From a checkpoint of a small transformer trained on Wikipedia.
Size: 10 layers, width 384, 6 heads of 64, MLP 1024 SwiGLU, vocabulary 8192, 24M parameters.
Architecture: RMSNorm before each block, rotary positions, untied embeddings.
Training: a variant of Adam for these matrices, 12449 steps.
MLP neurons of a small language model. Each row is named by its layer, matrix (down: output weights) and neuron, and shows model dimensions 288-351. Each number is 200 + 20 x the weight over its row's rms, rounded and kept within 0 to 999. A neuron's up and down rows have the sign that makes its largest values positive.
A block is one neuron, or neurons of one layer that tend to fire together. Before each block is what it responds to, as a language model described it from the Wikipedia text at the highest values.

Description: Fires on sentence- or paragraph-final punctuation in Wikipedia prose, such as a period, period plus line break, or closing parenthesis, before the next sentence, heading or table cell.
L3.down83,218,186,220,203,223,215,201,189,160,197,174,197,208,151,192,201,199,224,229,203,171,209,176,218,183,185,209,219,188,200,193,213,231,209,221,206,204,211,215,200,169,165,177,217,180,194,197,215,161,207,203,194,213,191,197,160,202,200,179,163,187,201,195,216
L3.down137,183,210,193,195,215,218,192,185,207,202,212,224,231,173,171,217,211,200,196,195,178,200,179,202,179,236,193,210,142,212,198,211,214,195,178,194,195,208,195,228,197,210,189,234,200,212,203,252,198,214,231,179,223,237,202,224,204,199,179,220,187,193,212,175
L3.down273,209,215,182,195,193,238,173,195,197,206,204,229,226,200,224,200,211,196,191,200,182,215,189,209,187,187,201,197,200,161,209,170,196,205,179,211,207,214,153,175,202,189,169,169,172,160,182,173,213,224,205,240,207,186,183,232,203,203,169,172,170,192,225,203
L3.down447,187,173,205,181,182,233,236,199,180,178,220,193,211,194,205,196,209,199,185,224,187,181,216,250,212,228,206,187,207,188,229,197,158,184,195,180,183,201,156,218,186,213,197,204,232,193,211,236,218,230,228,213,190,218,178,201,216,191,216,197,199,195,215,173
L3.down478,216,213,191,207,184,223,201,203,206,194,177,239,216,221,209,192,185,198,210,192,200,212,188,216,187,198,187,223,211,211,195,202,195,244,200,186,214,207,162,204,205,180,211,192,192,206,193,213,223,225,226,195,189,216,243,197,211,212,221,223,191,224,178,187
L3.down522,197,246,163,202,182,215,215,213,207,210,214,222,198,179,227,168,207,220,194,208,211,205,206,206,180,166,190,199,174,159,236,201,187,203,172,195,224,204,178,215,220,223,201,205,169,174,186,196,216,170,188,235,220,214,170,172,235,188,215,184,234,217,159,209
L3.down614,191,188,192,213,197,208,188,184,188,193,201,202,203,186,192,197,199,181,180,214,209,210,178,208,191,192,211,218,148,165,210,207,215,184,179,169,210,230,210,235,198,194,219,225,174,192,222,184,206,201,207,184,226,230,189,167,181,178,183,189,204,217,211,184
L3.down652,173,207,206,197,210,225,185,182,192,215,200,213,222,164,181,182,219,184,183,194,174,182,177,185,201,247,192,200,154,207,217,198,210,196,185,193,192,205,184,231,196,208,195,224,230,217,204,230,204,202,226,189,199,207,172,205,190,181,178,217,183,212,182,169
L3.down659,176,208,183,199,208,221,182,174,196,200,183,214,214,169,205,192,209,203,194,181,174,213,194,203,200,216,199,189,150,195,216,198,220,170,164,187,196,205,200,248,181,190,190,248,208,182,211,218,172,208,211,232,202,210,172,205,182,182,191,192,193,208,205,203
L3.down684,196,198,205,191,199,201,217,194,203,187,220,217,210,172,237,231,160,200,195,237,196,216,202,219,219,178,205,223,187,212,167,175,176,188,191,188,200,164,187,225,202,220,185,225,167,218,178,231,187,204,238,242,201,176,212,165,218,215,198,192,150,218,177,234
L3.down785,214,223,216,203,214,161,200,201,194,185,208,192,233,206,184,194,159,189,181,204,215,170,214,199,249,191,186,200,188,175,196,197,201,197,197,183,148,202,203,202,219,178,207,162,203,187,178,175,201,215,201,210,196,194,173,218,197,186,202,213,197,191,189,165
L3.down792,165,220,195,177,215,220,206,183,202,195,176,234,183,189,180,175,224,192,204,239,187,176,210,212,225,201,201,203,192,202,208,225,174,195,209,196,177,224,203,216,170,164,195,210,209,210,193,243,205,215,184,218,210,228,194,194,172,182,173,202,218,217,186,206
L3.down808,181,210,160,177,219,230,233,188,175,209,178,196,151,199,209,184,206,203,179,217,212,259,189,212,197,195,191,182,185,206,182,196,188,168,175,220,187,206,200,197,224,237,183,250,196,163,215,200,181,208,195,178,205,205,180,212,178,177,177,227,228,207,189,178
L3.down812,222,221,228,227,238,181,203,225,220,204,240,220,186,181,200,211,211,198,192,215,190,180,231,207,163,232,205,200,175,207,180,211,184,199,215,224,203,216,196,208,202,191,198,208,234,231,193,231,183,214,246,189,202,177,195,202,171,230,203,187,217,182,179,156
L3.down902,201,184,199,216,197,189,187,190,201,190,186,205,199,184,183,177,199,191,240,218,209,197,191,169,164,196,191,208,196,200,188,217,174,183,247,203,216,205,166,204,195,203,203,188,198,186,213,256,182,181,183,218,218,203,206,182,195,191,190,183,203,191,208,192
L3.down1016,210,190,192,182,185,216,202,197,201,211,216,189,201,232,173,187,226,179,243,176,184,190,193,257,177,246,181,228,210,187,200,205,214,184,198,213,205,205,199,199,189,171,227,201,178,219,171,174,193,207,219,202,181,174,172,209,181,215,209,203,185,204,188,195

Description: Sentence-final periods, closing parentheses or table-row bars that end a paragraph or section in Wikipedia prose, usually before a new heading or paragraph such as "==History==", "In August…", "The station…".
L2.down43,167,211,213,171,185,249,208,199,215,220,203,209,205,191,183,195,189,163,189,245,204,223,213,208,187,198,205,203,151,200,225,211,189,194,170,192,219,185,193,207,192,202,193,206,201,189,210,204,158,212,152,222,208,183,146,211,215,194,174,196,216,220,202,202

Description: Relative pronouns that, which and who opening a clause right after a noun or comma, e.g. "contaminants that", "funeral, which", "a stranger who".
L3.down10,223,193,208,184,215,167,221,220,188,214,213,201,177,199,228,161,195,236,196,222,235,172,171,226,216,203,187,248,180,200,238,233,185,222,221,191,180,180,210,209,217,226,190,166,239,189,179,253,175,202,215,187,215,223,170,210,207,207,200,213,209,208,217,188
L3.down72,219,171,175,150,193,205,176,196,204,182,226,211,218,224,207,211,212,189,223,183,240,226,160,238,207,198,188,217,238,186,214,207,192,189,239,191,200,222,212,200,205,201,213,214,222,227,160,185,217,199,205,194,209,213,217,162,226,205,223,182,197,202,204,223
L3.down96,232,195,231,202,230,228,219,203,229,165,190,199,211,205,185,175,190,192,207,173,210,184,198,170,189,173,190,220,173,157,205,168,196,202,198,185,167,205,232,164,192,224,204,184,207,224,203,173,208,168,195,206,214,238,211,215,197,215,192,207,176,198,173,211
L3.down145,219,219,200,183,215,217,196,199,215,198,203,219,211,180,184,232,190,187,223,184,199,210,237,231,213,195,197,198,172,195,194,193,195,216,249,214,220,208,195,204,165,195,223,183,208,183,217,202,192,193,200,162,200,186,243,181,177,225,191,181,249,199,180,224
L3.down161,200,222,203,178,207,201,180,212,239,209,206,261,225,236,204,183,211,194,188,188,192,202,178,195,215,226,187,204,187,192,196,185,172,213,192,190,189,203,203,205,211,166,205,187,226,198,183,197,208,198,172,218,186,199,195,226,193,182,198,213,179,191,205,180
L3.down420,224,167,212,216,217,198,211,239,174,195,172,207,177,165,207,237,202,169,217,208,177,203,209,216,167,193,191,172,203,230,195,200,164,173,211,183,188,198,217,188,229,179,165,184,216,204,216,196,199,200,179,212,226,204,246,190,214,221,186,164,228,205,200,197
L3.down454,191,184,196,214,191,175,194,207,212,199,175,204,149,176,201,207,213,218,195,199,200,236,206,193,206,237,209,212,203,210,202,195,212,227,212,187,197,190,205,175,205,207,200,162,207,205,192,173,198,222,166,189,192,187,174,226,229,179,204,209,191,169,206,184
L3.down468,237,210,191,207,188,196,202,184,242,202,200,178,196,193,213,177,230,172,177,195,193,188,172,223,191,226,221,200,211,184,195,237,181,201,189,179,219,189,225,199,218,208,199,196,249,189,197,208,235,243,226,203,187,194,200,193,241,200,182,228,182,193,230,226
L3.down518,204,200,185,211,192,208,200,219,211,171,210,177,193,168,208,202,237,190,238,216,203,200,202,222,209,232,195,182,225,202,233,196,182,190,211,203,187,172,182,252,180,161,201,205,221,238,177,203,183,191,216,205,203,228,211,222,193,199,236,190,223,213,186,226
L3.down553,234,203,216,189,215,178,191,216,224,201,200,224,218,217,216,215,207,183,219,139,179,212,222,209,169,190,175,174,236,189,180,184,191,221,196,197,219,192,244,239,228,203,170,202,177,201,202,181,203,198,196,192,181,204,207,206,227,221,212,207,216,211,196,258
L3.down643,183,181,197,186,201,182,191,241,231,201,205,213,232,158,191,170,193,200,207,215,164,174,205,208,155,203,173,198,217,189,186,222,184,185,199,187,153,192,188,230,201,180,222,184,172,202,203,209,207,218,209,174,186,235,196,193,202,205,235,183,208,213,189,198
L3.down689,170,181,218,217,210,186,179,189,221,193,207,219,207,211,200,208,208,215,197,173,190,171,224,193,185,213,217,196,201,183,174,228,171,198,155,196,179,232,190,219,218,160,211,206,230,203,216,200,216,205,185,241,216,218,162,207,210,209,187,185,187,199,213,182
L3.down715,213,247,163,191,177,205,233,180,172,200,227,172,195,214,235,217,200,204,203,212,177,217,173,213,231,195,200,198,161,201,198,185,176,182,207,206,208,191,166,194,186,222,172,179,199,219,211,204,164,183,213,183,206,207,216,209,191,192,225,220,212,158,198,222
L3.down804,237,198,191,215,211,216,218,188,187,225,190,188,185,242,184,194,180,163,229,238,175,209,231,198,214,198,226,203,233,186,210,197,182,177,200,222,209,202,222,179,217,212,229,228,216,177,225,172,177,196,180,177,213,183,208,196,207,159,215,220,144,191,230,185
L3.down952,185,246,207,259,200,159,190,216,177,199,213,192,182,200,182,171,193,176,213,208,189,177,227,214,199,181,208,212,198,213,185,198,176,216,213,218,180,205,193,206,174,190,176,192,174,217,192,197,172,208,150,173,182,187,211,200,181,179,194,220,191,193,200,231
L3.down983,179,208,238,174,183,202,186,208,205,191,229,205,226,229,207,203,194,213,213,179,233,171,227,173,160,203,221,209,214,184,205,171,185,158,188,197,176,208,236,190,163,202,219,213,208,196,207,194,211,215,205,191,217,216,191,162,181,193,207,180,193,200,209,179

Description: Inner digits of multi-digit numbers, mostly the minutes of longitude in coordinates (68°4|0′), also table percentages, years, and scores.
L7.down311,206,216,196,236,203,221,212,195,223,194,175,185,197,183,220,197,194,211,210,191,230,206,222,198,193,209,223,222,181,200,209,186,204,165,152,174,190,180,190,203,171,197,198,222,227,212,190,210,195,216,221,173,236,218,178,204,227,175,186,217,248,219,188,183
L7.down667,183,193,196,212,199,201,191,207,205,188,223,194,208,190,195,215,166,216,233,199,190,220,165,183,186,200,212,182,211,179,253,177,199,224,173,198,220,205,176,243,228,194,193,188,210,206,226,168,199,232,192,217,171,182,207,198,201,234,197,220,191,196,193,202
L7.down956,205,240,164,213,200,219,221,244,193,202,168,187,205,216,235,231,184,197,216,199,187,199,226,170,231,265,237,169,196,185,225,195,219,243,212,170,188,227,182,199,192,186,163,215,179,177,171,187,209,192,212,192,169,195,179,212,173,179,206,201,202,209,206,226
L7.down971,210,194,179,228,165,243,223,216,193,191,204,244,180,177,193,216,229,206,204,222,170,187,226,199,193,192,213,223,203,191,187,203,157,173,184,207,203,204,198,197,236,221,206,172,209,172,202,217,225,188,177,170,186,198,198,183,220,182,208,231,198,229,214,209

Description: Words like over, under, as, than, about before a number (over 40 tons, more than 130), or as word prefixes (overcome, underlying); sometimes date or table tokens.
L2.down437,210,175,213,198,208,188,216,205,197,196,197,232,208,192,239,235,194,184,213,218,188,182,194,168,206,234,212,205,216,158,226,192,205,229,211,190,179,220,216,175,184,178,181,205,195,231,249,196,179,215,180,193,186,218,223,221,191,221,206,179,232,170,211,227

Description: Tokens inside Wikipedia infobox and stat fields, mainly coordinate digits and symbols (47°51′N), plus field-label endings before colons (Genre, style, status).
L3.down2,237,214,173,212,204,197,172,178,196,167,220,259,205,180,202,161,160,160,193,194,184,193,218,215,201,189,206,203,202,211,191,214,230,159,203,192,217,204,222,225,148,185,207,194,211,211,195,191,226,194,194,195,196,224,230,201,219,194,211,179,170,205,214,200
L3.down13,259,198,209,176,216,208,208,179,216,190,199,196,229,167,221,189,201,227,168,205,198,180,219,216,211,174,183,181,169,216,214,210,185,255,182,176,220,186,193,205,217,186,205,230,182,218,245,214,148,152,236,188,200,202,206,201,203,195,227,205,179,171,203,191
L3.down24,207,211,165,192,219,228,188,211,200,212,201,179,200,211,210,182,157,200,207,184,159,202,234,207,210,187,181,197,189,221,225,168,161,204,203,232,170,201,186,219,176,195,198,187,180,202,169,199,212,189,212,220,194,165,202,206,197,204,201,181,236,223,226,203
L3.down48,197,211,170,163,180,217,229,203,202,186,211,224,186,205,216,210,204,206,168,187,218,190,215,216,234,173,212,183,206,173,179,190,200,238,212,199,200,233,198,189,149,185,198,164,264,230,217,170,192,220,224,202,169,204,222,232,200,210,209,175,211,209,169,222
L3.down52,204,207,196,216,188,204,201,194,226,200,185,179,200,180,187,158,212,227,189,225,191,201,191,209,215,203,189,192,145,198,194,201,163,223,199,208,216,211,186,192,195,182,212,215,205,201,195,206,205,199,181,187,182,190,193,232,178,209,209,216,208,220,195,224
L3.down119,213,192,186,203,233,157,200,211,185,178,229,222,225,198,191,186,195,191,137,197,212,206,229,222,240,169,230,223,188,206,219,242,213,227,226,207,166,180,179,222,187,230,201,179,191,223,187,182,216,197,181,214,202,187,218,191,238,218,208,171,178,199,218,208
L3.down193,187,224,193,182,218,168,196,160,204,214,228,167,227,204,218,192,199,193,165,206,240,190,203,214,204,176,208,191,221,223,163,198,204,220,215,197,219,209,204,194,207,217,214,211,184,202,246,210,190,232,216,190,210,204,216,195,232,185,232,202,207,217,189,204
L3.down195,208,202,174,242,199,186,166,190,176,191,235,189,172,201,239,212,228,192,164,221,179,179,233,174,233,188,222,165,183,209,203,194,194,196,191,217,205,231,197,189,192,202,218,214,162,180,203,170,206,184,193,183,183,141,199,157,186,198,181,216,172,198,188,181
L3.down227,192,177,201,178,168,226,217,190,211,178,204,178,211,197,209,197,208,200,200,207,215,210,196,241,205,178,193,228,191,222,192,227,167,215,192,205,206,184,222,205,211,193,189,211,216,196,217,175,220,214,206,227,222,201,199,183,191,170,203,201,154,197,212,194
L3.down280,214,223,149,176,175,156,194,156,197,194,218,220,237,226,188,162,259,186,203,182,196,192,192,230,208,199,192,207,171,189,206,193,213,203,257,220,204,209,219,197,180,168,205,229,219,186,186,173,226,201,195,195,197,220,204,197,171,199,206,209,214,182,208,203
L3.down418,186,226,201,176,208,208,191,203,193,211,193,227,214,214,190,164,144,241,206,232,188,174,210,205,159,201,197,212,204,193,183,220,208,196,176,205,212,209,202,205,202,178,209,179,221,171,207,182,231,195,247,186,218,193,199,158,197,197,182,213,237,184,220,207
L3.down569,212,180,220,199,184,196,149,186,196,202,197,221,212,209,192,176,202,198,196,201,216,212,196,214,184,207,183,217,189,193,205,207,202,189,213,206,185,219,219,222,243,191,188,237,185,171,205,212,203,205,166,200,199,211,224,194,201,199,174,203,217,211,192,189
L3.down618,201,221,225,214,217,219,177,175,198,243,198,225,211,166,165,197,200,221,193,239,183,205,221,207,226,211,177,242,236,205,194,169,207,197,238,159,232,190,208,211,187,222,173,187,240,182,205,193,189,227,208,222,241,223,196,207,218,183,225,191,192,186,202,207
L3.down799,202,242,195,195,196,185,170,209,206,198,236,216,199,193,217,189,219,194,212,195,186,202,188,184,160,184,221,207,173,214,214,240,206,213,215,194,162,170,216,205,214,186,168,220,162,194,194,174,223,224,185,180,175,177,208,221,210,208,198,196,201,207,219,201
L3.down913,202,188,205,211,170,206,196,190,199,209,217,217,204,222,225,225,170,203,213,206,248,198,203,206,240,218,225,169,208,234,192,173,176,219,219,218,198,161,185,210,167,210,217,155,211,193,210,233,217,214,192,166,166,194,182,222,215,215,207,175,175,158,184,198
L3.down1003,190,200,168,189,188,175,206,192,221,160,217,238,192,186,221,226,156,163,178,183,202,234,207,221,188,168,191,224,182,217,230,204,172,202,189,186,201,197,207,224,185,176,204,213,197,168,174,246,191,178,229,174,205,163,215,179,206,175,211,168,193,192,221,170

Description: Words that introduce an approximate amount before a number or duration, such as over, nearly, than in more than, least in at least; fires weakly and scattered on word-piece starts.
L7.down160,196,235,211,179,171,176,195,189,234,219,196,195,205,184,220,177,196,175,183,160,225,208,179,190,183,191,195,238,203,235,194,208,223,204,180,176,206,223,247,176,202,228,167,170,188,177,154,193,212,210,231,185,200,223,189,227,230,191,208,167,196,190,194,207
L7.down161,171,225,219,194,186,207,186,213,228,168,209,183,216,176,222,217,218,195,187,183,227,219,203,183,180,205,177,186,171,195,201,167,194,165,208,203,210,200,189,226,181,250,209,184,219,200,197,191,185,197,215,195,235,227,233,173,201,212,209,173,220,164,202,207
L7.down288,192,216,217,230,158,220,225,200,172,184,222,206,181,184,243,238,228,203,235,190,219,195,178,221,213,220,180,202,195,218,189,166,167,233,197,202,211,168,197,224,187,185,169,194,192,235,179,215,207,226,191,184,226,172,220,216,217,167,234,237,216,209,198,187
L7.down592,193,211,192,206,205,206,186,215,204,175,192,202,191,206,203,204,213,209,217,183,211,197,182,207,196,197,204,179,166,194,228,183,176,176,193,198,201,216,170,181,198,211,177,195,157,245,188,229,187,194,232,190,243,219,215,188,204,171,210,191,193,193,204,179

Description: The last token of a clause's subject right before its verb (poem, wall, this, which, that, it), plus modals like would and will.
L7.down349,161,199,175,201,225,197,197,199,209,204,229,218,166,193,196,164,186,206,182,188,182,172,192,223,199,188,200,199,195,200,191,209,214,183,232,218,225,179,191,189,186,234,198,193,256,173,177,220,217,187,158,189,223,219,216,196,253,194,199,211,170,189,205,190
L7.down749,189,189,226,217,206,200,216,164,193,216,200,208,185,195,185,204,181,183,206,167,210,184,217,217,166,193,163,207,212,210,192,219,213,207,205,201,222,183,159,163,193,234,170,221,198,200,215,178,206,202,189,190,224,183,204,223,220,198,177,215,201,211,196,212
L7.down762,216,183,175,231,189,181,172,193,207,214,211,223,163,155,181,213,203,179,192,222,226,191,174,229,205,214,172,207,211,164,216,201,178,210,225,203,179,221,160,211,230,197,204,191,226,201,209,242,204,230,199,214,187,205,201,222,212,228,195,220,179,218,232,189
L7.down790,203,204,193,206,206,174,190,198,215,181,193,224,188,192,196,179,209,198,200,214,181,224,197,211,174,191,202,212,212,192,214,200,186,183,197,181,203,165,156,207,175,233,164,223,233,204,184,241,192,214,188,204,209,193,202,190,172,186,198,192,198,198,218,233